Weights of a small GPT-style language model, trained from scratch on English Wikipedia: 16 layers.
MLP neurons of a small language model. Each row is named by its layer, matrix (gate and up: input weights) and neuron, and shows model dimensions 144-239. Each number is 128 + 32 x the weight over its row's rms, rounded and kept within 0 to 255. Numbers have three digits each. A neuron's up and down rows have the sign that makes its largest values positive.
After each neuron's rows, "fires on" lists the tokens most often at its 100 highest values on Wikipedia text that the model never trained on. A number after a token or word is its count.

L9.gate581:068137167119123143159180100122154159127144137094119179123110146174117171126121147116110054097105060145132184129136107164110178084172135116141100136174107133168120150144134143120108069178049152083107142144141101172195156161116124073144141130060140097157153109109128137173050176139142136149
L9.up581:124090154114140132095100061083150125145058132142114147134164132111164183092090120122141088113185083110096114184174120156108221131107170140173097127131092119135091165142154090167134116157151063100091123109129136162095163195166067138057145118131129128064122141149195091130127154120161145216
fires on: " |" 31, " Candidate" 15, " can" 11, ")" 6, " 1" 5, "," 5

L8.gate6:091151131125169099099174106063116110149084163112136176123135103090072110151072138162158094111103118115152102153133147138107153116139120137138133146094143158140082146222134111180123112144062118099119158185144144171108153119140113090092120089110143057137080148149168122055157107046176130140
L8.up6:138129153154115122101149064109130078099143146162170130114142170118146072148140148154097135074093132088097105123079121139067174138156037132155115158058108098101141150150119150092118127113189093109114171155177127109119138132057174175121114134157176152147142106066150162113075135169178115124
fires on: "=" 26, " years" 24, " year" 14, "year" 8, " time" 5, " days" 5

L12.gate282:091086180131107130145130117133113176069146160202112140151082145104110055147070109146122128079120071086139084098152068137110154104107108182083166090087127131095198037134100129175134176129080146101142104092104102115130108171124068148105154149073171121138076091136129172132177153120122170120
L12.up282:151137113126127124139117128129071121131176082073113131126112165129125125107134065137075096091159092181081160143201125096089133053170119113093170139136107099146111082156121119118130164094110130157146127133128138137161113166193151122134147067130136111041120161126131135134113130164109170114
fires on: " (" 22, "-" 13, "After" 6, " after" 5, " was" 5

L9.gate50:132153155138060125179112108103166133106155128160124091181131133149179120163031146133118088171131079139158124087139117142113102118155086101166136136172111123189092177165167086135138081141132123126085066155106143160138089125133107118066125175053106128122102079136121164121173155091119142173
L9.up50:096068077172128134147105100073128119146080124109118081108156118152178140101069167088132155122141087104137163138104138094112141099111121123181141181117105111120169115087136097106117144106091127087089126119124086166199071123138050153066124128129103131140155133124118122121113161116129091169
fires on: " |" 31, "." 23

L10.gate214:114121153190124212130032099129150152153100161133170114145158158097116145099124177145170112144141049125166119076152127171129164056069039067136174120150120154177135170111179101118154129123121138153151125139148120161155110166127068101095122127138143135117096140146167091122153087098156122184
L10.up214:052162091147142142153100082106167141068113128091101133147093075164106106083130119102164143098140150088124148149133140117130174106172127148061120129141037156179169137103137144097171139121155118121148093157062118124085154151122101184054135134105127135097134120084113099074140141160088116090
fires on: " in" 24, "," 20, "-" 8, " |" 5, "." 4

L9.gate17:124130165146149130223103163062116133129109084129119104156112152059102144109125133081168178109152175144073155193103087094134145090149143157097155113158086125107140139200118108168104122120060055093138148182092131177112123126136157104089100122139070112141107114104119103022120102096134140157
L9.up17:127135129143109098139151133160087104124147146098124110128102121101101081129151098067151164184096202141116107164135136157141158159117121125151166104135127102189157102139156125134096125149170127184123114188108218152136142157137203075132121067160113153113177166077129122135147157102169096115
fires on: "-" 62, " '" 7, "\"" 5, " †" 4

L9.gate75:105093168151085178077106131090112154064122099135099100152083108129120094075159174103178118073150087144109113120121093072116129071103107131098093173148107115150167077163162100145140103111069133080133074101120144156121134158056120076064152119114085128167095091088103099117152151145139149163
L9.up75:112129116141114151151130166139127110117180107089155164115083101146131098117128107173127106177099198141180156150173126108096152099162043135187140123074163073115127165086108169111129149108135154130097140170129144167177167132191151114121121111132161118119111151083150124170084137114126101093
fires on: "-" 50, "/" 24, "an" 4

L8.gate603:078098125159187140134163129119123108135103137088084109123114094129159075151125129133128141080135139151191095142137103136162123126115086136152160094094108087169133147125158135112077152147131144105102175113123102136096173097138127056161105149125148137091112123134139118109171106024142112131
L8.up603:152102148064162142158095086130140119115176127140132125139109068089123109171117105063159155094063207145157113117157110100086163136130094105164169092136119092098119092141086056101127162124092122121111160093129127116086146110066091136164164140200148136130151116089184177137159136109092113135
fires on: " time" 14, " year" 12, "–" 10, "-" 9, " years" 6, " by" 4

L9.gate356:128156132107121181176111073068158090141130114202142088158147127074081162103080107126101103097102137067150113159106088129123090135074094125126146167136088120143153079162121128118124163142158152168090058141130091144094142146085109162112067127080080113120140118125151134075099154098081113180
L9.up356:111068127167129100117089179136068127153088142090097066128171136121068072095115169114068112156132075076141124065141096183101106073105138170133130138082110120136107085144114155117091156141154137143125085130161097125092106164114084142124113169148176074110148167107110152129128164139166146148
fires on: "." 25, "-" 14, " he" 11, "/" 7, " had" 5

L8.gate27:126116186125148176176166142084019165102062104130125092105058147083054148091132086102149064137102138113069151156149131095154112132134129097090152137170132187123143068170156157128090176155107094098108125061154135133118187159093133088149122197079114155113072129098142139116183125119150132079
L8.up27:129083126122115086101172161177089097130182113124151136112092165107118093145125159162203116117181179112163133190148103146115133117218178116186104093082164102133063166103120141128159157076150135063130193151084140117189117106146116186135130171116141140150101167120125111141093140141133142158
fires on: " '" 43, " \"" 22, "/" 14, " [" 11

L6.gate340:132162115087112064164123073062143132118151158071172089083126135071173100158123076183124136122129086091059111102136060102111177097166120151069137136096123042138165093103164145191165177196142140132143108149151133195097105098139160113133173111120101114122137168210114158077128175118121110156
L6.up340:154153112130092144149146160135119140131101112125159092123135226033139035093153109045134128155096092103124074119132125168164099143164165164085083189151138139091103099117131139143155150087076111188099164169131125159069092132150123132179131113100103127102125122184160122117129149064129131080
fires on: "." 39, "on" 5, "in" 4, "e" 4, "et" 4

L9.gate180:118125150160097127148108105078077123099125163116069116118143092070128120181119108120155110086132105100090123110136099100116142074149074160082144189107126119135143100125162112120158158093112062131106138180127076157110132160099110120101171132140070098111118130115140158141130158099185136127
L9.up180:188121118200107096149134178140136085081183158100057153103103057143109128157128133116120059158125131103165127134150110057131165156111146171123120118113135102075105142078097118102178136088088186134159146145115122163137114110159071083139121080106050124194134069107120210131157198109125127217
fires on: " can" 21, " has" 18, " may" 15, " had" 11, " could" 9, "-" 8